From a checkpoint of a small transformer trained on Wikipedia: MLP 384 SwiGLU.
MLP neurons of a small language model. Each row is named by its layer, matrix (gate and up: input weights) and neuron, and shows model dimensions 16-111. Each number is 200 + 40 x the weight over its row's rms, rounded and kept within 0 to 999. A neuron's up and down rows have the sign that makes its largest values positive.
After each neuron's rows, "fires after" lists the tokens most often just before its 100 highest values on Wikipedia text that the model never trained on.

L4.gate272,130,222,229,207,218,248,236,196,299,214,239,248,183,210,153,105,204,189,190,159,119,250,234,258,159,243,141,199,211,200,140,201,181,224,267,198,189,142,238,244,205,259,167,222,166,200,217,191,275,258,169,178,140,215,237,190,226,164,189,197,146,248,174,258,238,126,167,209,280,213,228,102,148,218,239,159,199,242,199,183,253,226,188,236,158,264,204,160,266,210,196,212,231,229,241,193
L4.up272,220,216,225,134,73,175,137,198,254,240,215,180,173,138,235,240,206,230,201,213,276,232,225,203,158,182,187,158,209,241,253,181,217,205,208,215,200,205,258,216,222,279,202,214,248,171,257,171,177,258,93,240,245,295,209,147,219,143,164,176,252,207,179,173,209,168,186,206,219,241,199,183,239,131,191,249,178,238,112,215,293,183,202,242,228,155,141,152,239,191,143,177,208,188,257,215
fires after: " v", "p", "ol", " V", " comp"

L2.gate264,190,211,172,170,180,214,138,179,137,204,131,225,248,223,248,165,176,226,189,314,274,147,170,256,201,189,211,260,178,221,151,200,171,179,219,164,177,294,183,155,162,177,235,168,204,108,164,167,247,176,186,139,174,253,205,197,231,295,236,222,158,174,184,215,150,212,120,189,146,136,210,150,155,212,212,158,287,160,172,151,181,202,199,163,229,200,198,179,231,255,216,205,200,213,130,176
L2.up264,181,187,241,167,164,205,168,182,166,256,184,156,208,238,218,216,201,201,138,207,180,163,207,175,231,213,255,267,267,262,190,206,158,159,243,134,196,195,182,210,173,137,216,216,219,180,200,118,143,148,111,227,160,282,245,166,96,250,223,255,175,193,216,214,157,206,165,145,186,113,163,151,200,152,209,252,226,203,186,221,252,229,209,141,203,226,151,152,156,229,196,206,227,234,120,209
fires after: " d", " D", "d", " n", " N", "D"

L2.gate326,161,159,242,207,175,228,225,199,293,208,165,243,221,148,118,278,212,129,242,274,171,185,205,221,218,118,277,153,298,157,181,194,204,294,213,180,180,231,229,199,302,234,211,213,212,248,190,177,168,190,190,235,240,199,251,262,219,216,242,194,204,158,194,214,171,141,182,244,184,238,193,261,207,242,212,211,277,146,205,162,193,106,207,203,166,169,229,226,194,247,142,191,244,171,171,193
L2.up326,132,134,185,207,141,170,234,222,259,168,161,206,246,146,114,250,183,179,218,273,217,192,136,244,176,188,250,190,232,197,182,143,240,187,190,212,216,216,188,178,198,168,192,258,257,237,244,180,175,251,157,206,208,218,252,207,245,143,232,285,168,198,191,253,198,138,250,169,272,259,246,168,193,189,283,191,262,204,219,276,171,179,249,199,183,139,214,261,197,257,189,183,190,237,264,184
fires after: "w", "j", "av", " Sa", "b", " tw"

L2.gate171,155,211,213,171,167,173,231,119,284,210,204,230,149,220,195,145,219,178,217,195,186,159,190,153,288,190,235,259,237,144,201,222,157,265,231,230,207,266,215,180,184,166,202,233,175,211,159,134,133,163,119,143,180,213,197,177,194,276,148,262,140,153,212,261,194,227,207,136,241,179,167,163,169,201,180,184,214,202,155,231,214,231,285,209,129,164,166,282,221,166,145,252,236,225,162,209
L2.up171,210,257,193,140,205,239,203,201,220,201,227,129,214,240,161,177,235,177,253,188,200,187,244,175,211,175,253,244,212,250,174,214,201,252,166,214,215,191,219,263,167,296,260,283,133,188,283,205,172,177,201,230,278,136,264,226,217,189,164,226,153,200,256,175,205,202,178,250,191,209,207,205,245,192,161,158,215,180,274,224,208,162,185,189,178,168,161,267,255,195,170,193,222,204,170,209
fires after: " S", "S", " J", " Sch"

L2.gate30,180,171,317,211,258,178,198,237,224,94,192,249,152,195,200,212,230,203,100,250,205,240,196,230,222,224,181,189,191,190,262,275,170,181,175,165,202,160,235,272,190,219,195,215,185,172,171,130,208,204,191,130,207,268,241,229,202,255,181,197,250,201,142,80,161,171,140,229,154,230,179,208,250,184,220,187,244,177,224,246,132,183,206,203,256,181,164,140,178,265,200,118,203,208,170,173
L2.up30,218,145,203,224,249,185,132,232,167,190,174,154,275,253,223,256,197,181,150,186,195,250,220,229,180,215,192,195,221,263,230,226,210,170,172,234,245,208,294,239,117,292,264,285,224,208,143,219,246,180,179,211,156,216,200,122,222,177,170,155,263,244,173,181,164,261,139,189,267,215,179,203,249,205,182,196,178,227,249,219,208,178,222,174,252,183,201,244,214,163,249,269,274,213,212,207
fires after: " f", " F", " G", " app", " conf"

L2.gate26,235,192,144,233,295,244,234,234,219,221,223,178,192,281,187,158,226,207,157,209,152,284,266,230,132,182,172,231,243,249,150,194,210,208,208,202,154,262,220,191,179,232,205,251,255,236,210,198,173,181,162,184,230,281,224,191,214,250,258,180,254,121,177,220,246,189,247,256,193,202,165,208,237,237,179,198,154,172,179,200,175,200,255,149,226,193,267,196,200,231,161,191,154,213,152,221
L2.up26,217,228,219,122,187,218,188,151,210,208,216,217,233,116,143,227,189,227,211,143,219,207,195,202,206,265,197,95,134,222,189,242,244,225,184,181,214,184,201,164,203,249,123,153,280,194,184,231,271,128,218,162,148,212,226,253,205,230,216,198,249,192,216,201,193,210,192,253,178,244,234,194,177,259,170,188,184,158,141,149,162,178,247,153,169,204,194,206,144,212,217,209,204,171,169,224
fires after: " K", "-", "K", " s", " k", " th"

L2.gate299,158,196,221,237,227,271,138,219,211,207,244,237,206,188,218,203,237,86,240,217,194,213,207,191,165,172,259,201,214,179,222,198,215,277,246,192,129,198,195,133,168,230,234,237,250,144,221,183,204,161,223,126,184,190,213,205,208,188,194,206,198,260,179,194,208,159,178,171,172,198,216,220,249,229,192,243,134,191,174,251,177,172,213,209,216,149,256,293,218,137,95,117,142,154,161,216
L2.up299,148,174,206,198,198,272,140,196,225,170,119,252,177,172,187,237,171,146,146,214,159,188,226,148,169,198,273,144,224,104,169,162,201,156,149,205,170,219,187,195,235,228,178,205,187,225,133,245,162,221,197,172,166,219,100,196,256,134,135,209,235,172,167,192,276,243,129,198,175,163,124,223,194,222,257,142,223,285,265,191,217,220,195,252,203,176,209,178,269,189,221,208,203,141,192,217
fires after: " b", " sp", " rec", "c", " re", " was"

L2.gate131,211,183,185,206,168,213,169,258,188,170,244,179,209,165,230,252,215,136,328,273,236,250,226,209,168,177,242,225,258,132,254,216,125,248,193,223,202,201,157,153,180,169,143,223,199,179,239,207,208,185,254,180,167,208,162,174,251,282,230,258,198,225,239,156,216,161,146,183,173,220,230,180,159,194,184,252,258,176,195,179,226,178,176,152,232,187,128,215,196,165,225,174,206,181,191,211
L2.up131,185,167,224,181,152,295,211,249,212,213,199,163,201,140,130,225,249,163,244,243,166,228,258,176,211,226,213,234,214,129,235,196,138,239,204,183,187,214,83,173,179,172,170,236,165,225,256,193,179,139,232,183,121,188,123,215,199,259,152,192,180,182,254,241,234,138,199,203,196,196,190,200,203,256,194,230,221,172,157,184,191,214,183,201,223,170,122,180,189,205,189,161,191,206,295,224
fires after: " B", " b", ")", " was", " the"

L2.gate218,155,170,234,215,178,199,252,150,243,216,217,163,144,197,209,225,261,230,241,209,149,195,160,254,275,202,204,207,206,208,161,208,260,179,303,340,167,197,198,137,207,178,181,234,213,208,196,202,199,295,155,214,178,271,138,167,208,256,229,187,225,283,137,185,165,154,181,168,227,214,137,201,185,214,196,237,219,275,193,184,184,236,143,161,168,189,238,252,145,222,220,198,171,214,275,161
L2.up218,158,179,241,200,165,180,212,191,189,195,241,217,225,143,171,315,221,226,203,263,187,182,187,156,193,207,267,226,196,198,203,229,216,235,233,287,167,168,212,206,157,139,126,200,190,174,222,262,210,170,219,173,231,166,180,170,228,257,231,126,240,178,227,151,136,244,233,234,239,207,231,202,235,193,280,226,307,200,247,237,141,231,148,182,143,258,183,225,175,206,202,204,218,224,181,117
fires after: "|", " (", "\n", " 6", "-", " "

L2.gate0,285,193,198,139,181,208,168,161,188,252,188,226,166,188,245,114,227,268,179,230,201,161,148,247,184,145,256,245,187,255,185,230,211,247,195,213,190,196,215,269,233,191,239,171,209,121,199,168,120,220,144,234,170,224,188,235,150,193,202,253,188,133,169,196,186,170,196,230,157,262,233,189,160,159,253,296,246,232,258,225,136,229,249,210,214,160,252,167,134,185,244,172,197,208,234,215
L2.up0,203,241,165,127,256,235,97,227,114,201,142,191,130,118,136,224,184,184,179,225,181,144,141,282,210,165,264,260,191,166,161,284,210,222,264,172,206,202,239,230,190,153,230,175,186,170,265,242,143,207,143,236,237,222,230,164,201,207,127,240,231,186,166,194,215,188,190,230,202,205,270,142,201,120,186,166,193,222,182,246,213,159,251,231,174,198,220,304,226,221,190,232,204,243,233,251
fires after: " Y", " D", " N", " J", "N", "D"

L4.gate91,223,227,160,150,253,199,222,213,210,230,137,221,171,194,252,158,249,208,277,208,223,183,316,253,223,164,200,173,273,139,186,134,321,169,125,178,165,211,194,189,183,202,195,208,250,219,181,174,271,146,164,260,179,242,181,191,173,232,204,151,201,110,217,92,215,234,251,263,149,244,198,202,182,223,238,215,166,199,233,239,224,199,208,182,233,211,135,165,290,195,210,173,160,217,217,214
L4.up91,172,210,127,193,216,196,150,154,204,201,171,132,211,247,237,182,221,217,223,231,226,160,136,252,220,198,101,212,211,124,192,191,191,169,139,164,219,202,258,90,133,179,175,240,210,226,160,219,215,147,177,192,134,233,179,216,169,209,166,255,275,214,214,149,219,218,163,179,138,257,182,206,201,212,158,228,145,185,133,185,123,229,282,258,206,206,174,162,206,242,231,190,218,211,157,204
fires after: ",", " and", " He", " who", " they"

L2.gate328,249,261,219,225,225,174,249,201,153,241,230,210,160,195,246,179,199,170,154,264,152,251,179,221,218,165,154,229,222,226,188,241,212,226,265,154,186,196,183,215,230,211,166,149,189,209,181,269,216,238,206,130,205,233,215,174,211,248,165,151,183,205,154,217,235,202,176,224,199,211,194,215,154,152,188,126,228,186,166,189,229,208,132,201,189,228,153,255,98,138,155,241,188,156,178,211
L2.up328,187,218,183,127,224,246,224,212,200,184,190,195,163,176,192,236,204,207,192,198,162,142,116,117,206,274,171,183,185,123,145,246,242,237,233,133,205,197,192,184,147,241,156,179,294,263,159,243,223,208,214,291,221,201,315,198,204,207,178,227,154,222,183,294,170,161,287,172,145,180,233,208,148,178,193,195,144,219,213,192,204,205,160,221,201,219,229,218,166,173,203,251,134,225,156,192
fires after: " U", " Her", " Pr", " Sy", " e", " Wh"

L2.gate357,206,168,192,280,229,248,206,218,129,119,168,219,228,226,276,203,218,256,152,241,210,225,189,250,188,231,237,262,225,248,156,232,175,208,186,234,222,126,287,201,227,282,133,177,268,231,195,147,215,207,128,291,139,153,236,194,152,236,251,227,231,182,184,122,208,127,129,215,139,221,209,195,257,225,154,166,147,185,152,216,214,261,216,162,210,168,221,183,184,171,253,274,152,290,167,248
L2.up357,206,244,192,185,165,229,210,218,202,186,263,155,180,237,163,253,190,209,253,234,224,197,139,214,228,216,206,255,219,227,139,143,171,219,188,201,254,141,182,321,197,224,201,170,286,309,219,256,199,236,172,222,220,187,171,213,194,262,152,221,229,195,190,214,186,161,260,281,177,237,241,205,154,190,246,234,188,262,197,218,307,266,261,193,165,156,190,275,206,145,223,262,202,194,228,151
fires after: " B", "-", " h", " H", "H", " K"

L2.gate122,204,196,215,202,223,211,219,214,206,224,198,209,206,206,174,207,222,197,224,224,186,162,155,207,185,155,240,210,231,234,212,241,249,168,175,192,189,229,201,254,188,136,282,163,218,157,244,311,155,190,229,221,280,290,267,204,249,261,177,140,229,126,148,277,171,155,203,211,151,177,238,200,132,241,162,154,241,235,200,183,216,268,245,163,210,179,191,163,147,144,111,181,177,179,150,193
L2.up122,193,248,263,147,179,200,186,174,220,222,228,182,276,207,226,183,243,254,229,212,155,220,240,162,116,150,233,204,152,142,209,217,228,195,181,176,195,217,237,176,208,197,285,198,198,252,186,190,270,198,243,196,232,173,251,218,226,132,200,182,205,185,242,184,185,251,211,167,215,266,287,235,142,221,208,135,231,214,264,238,143,205,219,212,169,253,273,268,228,212,174,189,165,161,177,176
fires after: " S", "S", " U", "A"

L6.gate221,215,198,176,181,177,214,212,134,195,219,135,154,132,160,260,184,222,251,203,184,295,232,224,164,196,233,185,150,156,196,179,202,162,255,193,198,288,171,206,227,169,147,236,201,144,130,208,216,194,251,231,138,255,284,199,145,214,226,195,269,113,188,126,197,272,171,187,207,255,178,200,182,215,161,215,239,277,187,251,162,181,205,202,143,249,195,204,184,165,308,195,174,199,190,167,203
L6.up221,215,171,277,229,188,255,133,153,227,141,306,150,181,189,203,188,195,217,199,142,235,135,176,216,198,203,262,169,197,183,221,252,123,163,172,210,264,252,167,170,203,203,200,178,188,186,132,118,257,158,168,270,162,206,139,194,158,217,218,173,302,164,196,154,174,207,208,137,192,221,188,293,116,229,196,180,229,155,173,234,137,180,192,205,215,207,219,272,180,219,189,237,218,153,182,196
fires after: " the", " at", " Long", " on"

L4.gate246,206,168,196,197,181,198,248,194,258,270,283,236,196,164,207,177,102,218,269,241,217,221,182,142,220,264,204,204,164,172,236,254,202,146,177,196,200,280,153,137,293,154,199,175,192,228,190,155,199,257,207,136,129,296,209,176,204,177,196,200,189,155,78,201,192,193,215,178,116,261,162,159,215,204,243,204,179,240,135,148,193,180,168,173,233,243,207,161,198,188,160,215,151,209,187,216
L4.up246,131,183,213,232,213,247,212,199,142,211,241,206,152,147,169,234,183,199,213,213,103,151,238,212,168,227,199,194,207,179,292,192,211,180,210,197,260,316,233,169,250,169,242,202,260,241,130,173,189,247,175,239,122,310,228,169,169,173,166,283,246,232,208,198,236,149,162,233,152,220,249,162,245,198,241,253,252,207,258,190,200,243,155,200,229,177,174,260,153,215,287,155,221,240,196,247
fires after: " v", " V", " 0", " 2", " Candidate", " 1"

L4.gate267,176,199,192,305,208,194,263,203,240,214,178,169,170,222,285,201,201,169,109,245,159,237,242,283,170,149,278,209,198,180,243,235,250,204,210,194,220,137,168,197,161,257,210,217,181,209,149,192,135,135,238,142,134,201,245,165,158,208,252,261,246,148,219,170,204,149,180,173,123,169,221,213,205,236,127,187,202,135,231,256,248,228,174,236,197,189,209,262,211,167,153,173,157,167,154,250
L4.up267,223,160,279,261,197,266,200,147,200,133,127,198,208,179,198,202,185,236,161,154,128,191,203,213,122,236,196,189,175,204,192,214,199,200,203,179,191,165,144,224,203,277,230,162,177,237,230,158,163,200,192,159,147,190,311,222,142,218,246,193,222,107,219,181,249,181,184,180,176,159,146,139,220,199,187,176,213,162,227,252,184,241,178,331,211,200,154,263,169,161,124,140,193,238,187,291
fires after: " |", "==", "|", " ==", "b"

L6.gate194,208,162,263,256,313,190,186,193,229,238,139,203,177,188,227,198,205,189,128,141,126,165,158,147,165,202,223,122,223,147,265,240,223,234,160,160,183,163,125,283,172,131,238,185,236,238,271,214,168,79,207,226,139,184,231,160,199,191,260,256,248,220,178,231,132,182,187,152,183,173,126,161,236,225,266,236,235,152,225,200,212,205,116,134,153,186,273,231,175,216,211,216,165,215,206,121
L6.up194,166,211,269,168,312,170,209,267,198,178,175,239,152,193,214,169,194,186,152,134,285,166,161,214,172,261,244,167,209,223,207,244,190,167,220,243,139,273,185,146,182,162,150,189,103,235,165,172,265,170,211,224,206,172,175,139,211,198,227,244,178,160,211,253,162,171,233,127,186,204,157,209,226,170,182,215,193,259,147,182,143,169,176,208,125,173,257,192,217,202,127,223,182,231,224,158
fires after: ",", " one", " per"

L6.gate141,253,109,235,178,247,176,238,220,241,156,167,161,164,162,219,153,189,240,179,258,288,229,232,181,161,226,174,211,229,217,158,144,145,242,171,191,199,239,135,256,164,239,177,299,192,245,193,164,213,211,157,167,226,173,290,216,220,199,112,224,136,266,176,229,209,191,189,215,209,186,238,199,187,180,260,199,173,213,227,189,250,195,226,185,251,265,220,270,137,133,184,185,202,194,239,173
L6.up141,250,222,214,162,210,237,226,213,263,184,214,190,145,187,213,161,224,152,216,189,169,142,214,190,204,170,150,133,206,274,202,269,199,237,196,177,250,169,190,168,251,165,159,239,187,148,105,122,195,194,198,237,177,170,202,187,229,212,253,138,219,125,197,120,260,232,181,151,210,172,271,250,224,199,249,181,183,164,254,275,252,265,216,210,136,263,224,153,213,203,218,197,254,214,181,157
fires after: " the", " |", " The", "E"

L4.gate354,275,192,221,190,181,147,171,194,247,261,271,176,208,179,167,214,177,160,187,221,222,236,253,216,224,172,207,235,221,238,170,311,230,159,218,123,240,191,210,207,187,154,200,240,151,205,228,243,108,208,229,188,186,197,257,199,242,181,245,190,101,117,199,126,237,218,203,238,232,143,216,192,219,200,192,170,217,183,241,138,224,203,195,237,153,206,153,236,180,207,176,173,198,219,183,169
L4.up354,227,163,228,213,219,174,195,145,206,296,181,214,202,286,145,225,148,181,178,184,243,197,218,156,203,165,220,170,133,226,170,197,101,136,189,215,194,157,246,107,221,177,147,181,69,149,245,290,194,207,266,186,226,197,156,246,219,190,154,141,261,205,183,200,198,218,153,176,268,213,254,229,163,183,222,209,266,203,217,206,269,187,238,182,204,179,209,195,177,245,219,181,248,206,170,202
fires after: " E", " J", "E", " acc", " My"

L6.gate131,218,190,183,213,184,193,222,196,174,263,299,191,172,210,151,195,166,198,191,208,230,195,252,149,170,184,191,91,177,247,200,204,244,258,224,236,178,222,210,233,194,243,176,296,167,229,204,193,148,200,251,306,188,195,221,175,252,162,200,226,241,174,222,257,191,208,252,240,235,136,152,184,256,236,215,206,225,200,227,218,205,161,179,136,184,214,246,175,116,187,168,213,184,237,268,199
L6.up131,305,205,224,140,188,296,241,206,239,162,214,237,144,194,249,180,202,294,160,209,144,227,199,196,224,213,195,106,135,197,172,101,175,235,243,161,157,244,212,200,260,264,231,162,135,174,165,229,154,158,228,234,192,181,223,118,160,121,153,190,183,229,171,232,171,166,208,220,289,196,197,201,223,232,197,176,137,268,232,240,240,239,173,249,93,144,190,192,205,115,173,198,268,223,151,222
fires after: " I", " X", "I", "X", "\\"

L2.gate330,174,190,221,170,167,210,194,124,188,202,216,212,189,206,209,156,107,267,111,160,189,272,211,203,162,210,174,142,209,253,185,214,163,189,189,291,243,46,227,249,185,270,151,205,170,271,117,155,205,207,214,196,183,213,190,183,220,172,209,181,198,211,164,251,218,183,223,267,207,236,221,197,259,289,176,181,173,179,196,201,250,178,214,211,236,135,229,225,186,161,253,232,154,175,184,218
L2.up330,192,223,223,91,141,186,178,86,130,222,295,253,264,192,181,190,175,225,164,191,202,229,209,191,179,289,149,166,221,197,185,274,269,260,214,251,209,183,259,223,190,268,172,99,130,194,194,136,193,254,149,162,205,225,205,158,209,210,197,207,165,195,210,156,200,200,196,273,207,148,169,175,289,142,207,196,210,144,250,161,222,166,183,216,201,209,162,195,186,160,253,218,207,240,216,236
fires after: " L", " P", "ie", " l", "L", " d"

L2.gate121,182,204,167,266,169,221,236,138,217,219,226,245,229,261,239,240,215,173,103,160,157,212,234,221,239,164,165,281,279,209,237,258,273,237,195,197,154,291,252,130,201,221,237,177,230,214,210,203,268,151,268,191,177,216,219,232,241,163,241,190,186,202,179,247,175,232,215,190,151,216,260,186,202,136,144,220,254,271,244,166,235,183,258,140,242,217,252,156,162,183,266,227,179,146,151,161
L2.up121,239,240,166,177,269,229,154,226,259,208,179,173,136,295,178,232,194,171,114,228,222,245,143,212,223,235,130,171,208,165,204,175,136,136,163,230,179,236,248,238,241,133,153,286,178,183,121,112,207,272,139,183,155,158,253,138,214,190,199,199,153,186,160,237,154,239,206,241,122,201,265,194,150,225,209,134,217,192,221,238,254,197,190,225,181,144,187,204,238,217,184,233,138,189,233,266
fires after: " P", " p", " Z", "P", " d", " app"

L6.gate294,295,194,226,229,192,207,188,202,223,233,185,110,208,185,172,251,186,268,142,262,192,176,193,216,244,205,245,178,179,186,276,153,168,158,230,192,184,150,195,210,198,177,163,191,215,222,156,261,137,128,195,182,185,264,199,272,144,183,186,234,165,212,231,231,262,247,221,204,232,218,177,196,221,208,183,251,174,234,205,207,168,268,182,167,187,160,243,185,280,172,176,151,211,219,175,155
L6.up294,221,172,245,204,226,171,179,234,163,179,155,138,149,296,203,198,202,197,155,203,224,241,210,166,197,193,232,233,165,242,267,202,291,209,162,210,240,211,206,177,209,196,154,238,168,199,189,199,190,269,179,224,155,179,245,223,212,157,156,257,194,292,190,186,225,204,238,226,218,203,172,311,222,243,210,198,177,236,195,288,179,146,286,184,156,178,196,215,130,181,201,210,252,161,274,184
fires after: " is", " was", ",", " J"

L4.gate226,173,211,142,261,178,194,268,269,159,169,233,191,181,160,190,214,177,236,136,202,268,267,172,210,116,158,145,208,190,233,212,232,209,218,272,234,213,198,215,211,171,221,231,160,224,207,223,226,191,184,154,242,209,290,200,215,211,182,234,233,92,242,219,204,153,171,207,219,141,150,161,183,191,153,132,180,322,229,267,274,162,283,204,146,281,246,255,234,134,119,206,233,189,181,204,195
L4.up226,241,283,202,255,238,167,228,243,173,176,202,179,181,112,169,213,204,197,226,248,192,228,274,239,193,103,218,219,229,283,188,187,204,228,199,230,182,163,226,83,225,218,200,249,166,166,216,221,158,172,187,220,154,165,202,146,225,138,250,244,160,260,218,256,175,200,206,181,252,159,220,201,193,237,212,168,194,140,220,223,264,216,129,202,160,212,172,199,204,198,220,223,170,241,242,195
fires after: " the", " p", " an", " |"

L6.gate134,156,204,208,260,208,148,281,192,108,186,226,252,152,200,199,150,200,209,216,194,184,150,222,252,238,189,204,243,228,157,209,197,240,265,178,193,152,186,126,143,132,218,196,187,183,166,194,146,221,210,177,262,161,220,200,111,153,189,278,169,258,115,232,211,184,231,215,177,187,182,218,140,255,236,227,211,257,205,192,213,207,226,197,225,120,121,246,201,249,247,182,211,187,176,262,259
L6.up134,164,269,194,198,225,293,197,186,178,217,234,222,192,126,220,191,181,229,232,193,147,250,200,156,265,200,220,210,196,218,143,166,167,186,265,184,236,199,256,217,250,210,179,246,213,187,214,176,260,234,229,192,131,191,210,95,200,157,194,129,162,155,232,170,238,196,167,224,182,225,168,205,177,167,259,253,145,233,206,215,255,266,245,168,184,241,191,177,168,211,103,260,168,177,205,225
fires after: " D", " L", " N", " d", " Z", " V"

L4.gate165,201,231,262,236,188,148,266,271,245,107,178,234,193,159,200,220,239,174,176,186,147,193,176,208,173,221,233,140,168,213,217,285,227,210,176,245,226,226,125,178,180,193,239,247,175,154,251,243,166,211,167,211,206,186,198,163,200,265,142,224,154,150,227,175,143,153,225,220,139,239,120,246,199,176,242,221,273,207,171,179,183,127,134,131,230,158,145,160,190,160,251,154,192,184,187,185
L4.up165,136,298,230,140,201,182,230,261,254,115,107,211,217,220,226,185,230,197,178,158,179,234,167,194,186,230,180,139,217,197,215,209,158,194,165,164,199,221,177,183,182,220,248,229,247,143,176,215,209,215,230,190,143,258,223,175,190,158,203,341,145,165,205,133,251,159,142,194,218,263,167,191,113,107,234,209,213,215,172,226,254,138,167,141,174,200,215,153,247,185,137,137,198,240,221,186
fires after: " f", "ir", " M", " F", " I", " r"

L2.gate292,222,160,151,184,233,211,224,178,160,210,208,175,241,245,147,206,221,178,185,202,218,194,206,186,178,212,234,278,293,204,170,225,209,75,207,199,184,188,163,188,147,217,153,190,171,230,169,265,192,194,178,246,243,253,253,264,128,207,226,214,231,274,211,246,130,264,140,220,156,263,167,228,132,198,235,250,259,227,208,170,162,284,221,153,230,234,189,232,180,209,188,177,185,272,238,170
L2.up292,241,214,212,161,190,235,184,218,95,293,206,161,202,205,160,194,216,207,158,186,300,145,202,263,228,223,239,121,235,142,200,123,153,241,219,225,259,166,193,161,257,210,232,213,242,181,125,230,199,181,163,260,227,235,134,184,266,145,207,202,175,194,211,159,221,121,230,222,291,167,194,257,209,223,187,229,231,165,228,139,235,171,218,118,223,172,176,266,199,267,162,210,193,229,210,236
fires after: " E", " J", " Je", " Gre", " D", " O"

L6.gate50,263,147,146,158,148,129,159,213,191,245,224,252,159,209,138,174,180,222,269,138,217,220,160,215,249,245,263,158,147,193,126,220,269,329,234,197,208,262,126,253,232,172,249,214,197,206,161,177,192,227,155,174,216,177,195,179,106,216,168,189,182,244,210,162,146,198,254,152,197,163,150,232,214,219,230,228,124,213,219,213,178,241,98,198,252,188,152,221,210,131,117,214,190,155,235,210
L6.up50,257,170,140,250,124,146,250,174,222,208,172,237,163,150,181,184,212,148,217,199,191,200,256,199,242,205,122,138,73,198,171,202,201,217,225,206,156,276,215,180,206,247,168,214,182,260,165,181,177,168,277,202,217,290,196,169,176,197,221,233,239,207,120,232,186,201,136,197,177,135,166,198,189,160,215,251,156,245,214,215,204,282,197,110,184,169,151,216,150,273,180,232,224,197,239,228
fires after: "ar", "ell", " al", " El", "el", " el"

L2.gate82,251,229,171,208,197,176,149,134,241,225,213,232,190,236,126,153,191,114,182,239,207,203,277,169,162,151,195,157,157,187,197,198,162,245,294,245,184,199,253,278,189,192,225,296,154,217,156,187,150,189,209,180,246,265,152,121,192,145,173,194,171,155,233,206,213,202,248,207,235,214,177,191,141,185,178,232,162,227,178,104,212,215,207,244,273,220,264,205,265,180,196,170,141,188,178,205
L2.up82,192,155,255,246,178,283,175,127,193,169,222,197,207,224,183,219,183,194,132,106,212,211,255,163,205,145,256,145,191,206,249,210,197,164,204,263,229,158,181,259,240,189,223,282,221,202,241,187,177,214,111,190,219,153,207,158,236,181,243,195,176,184,305,117,221,202,222,202,220,213,256,208,120,194,264,178,198,154,197,251,267,178,155,261,289,188,200,241,256,157,164,195,138,219,156,206
fires after: " v", " V", " D", " sem", " g", " p"

L2.gate135,213,222,174,225,222,165,271,247,257,254,242,182,100,152,203,222,250,249,163,192,144,203,143,211,194,141,133,259,204,207,132,228,211,218,204,241,161,244,230,133,203,244,234,240,235,133,212,270,199,199,160,172,153,293,208,130,189,237,194,176,251,135,202,195,230,170,257,165,142,117,237,204,253,149,232,209,208,207,203,164,184,180,228,161,178,208,178,161,172,164,187,212,147,200,228,224
L2.up135,273,103,123,119,200,172,191,167,197,184,213,227,228,183,205,246,222,243,239,235,176,201,258,156,123,162,254,255,278,203,98,219,189,137,174,226,175,239,214,256,178,247,257,210,216,222,245,193,243,152,238,214,239,131,221,201,148,172,127,129,169,271,239,267,192,172,193,252,189,234,142,242,193,170,179,205,211,197,235,149,214,205,226,175,238,266,218,179,144,219,200,155,215,225,222,197
fires after: " (", " r", "-", "C", " un", " \""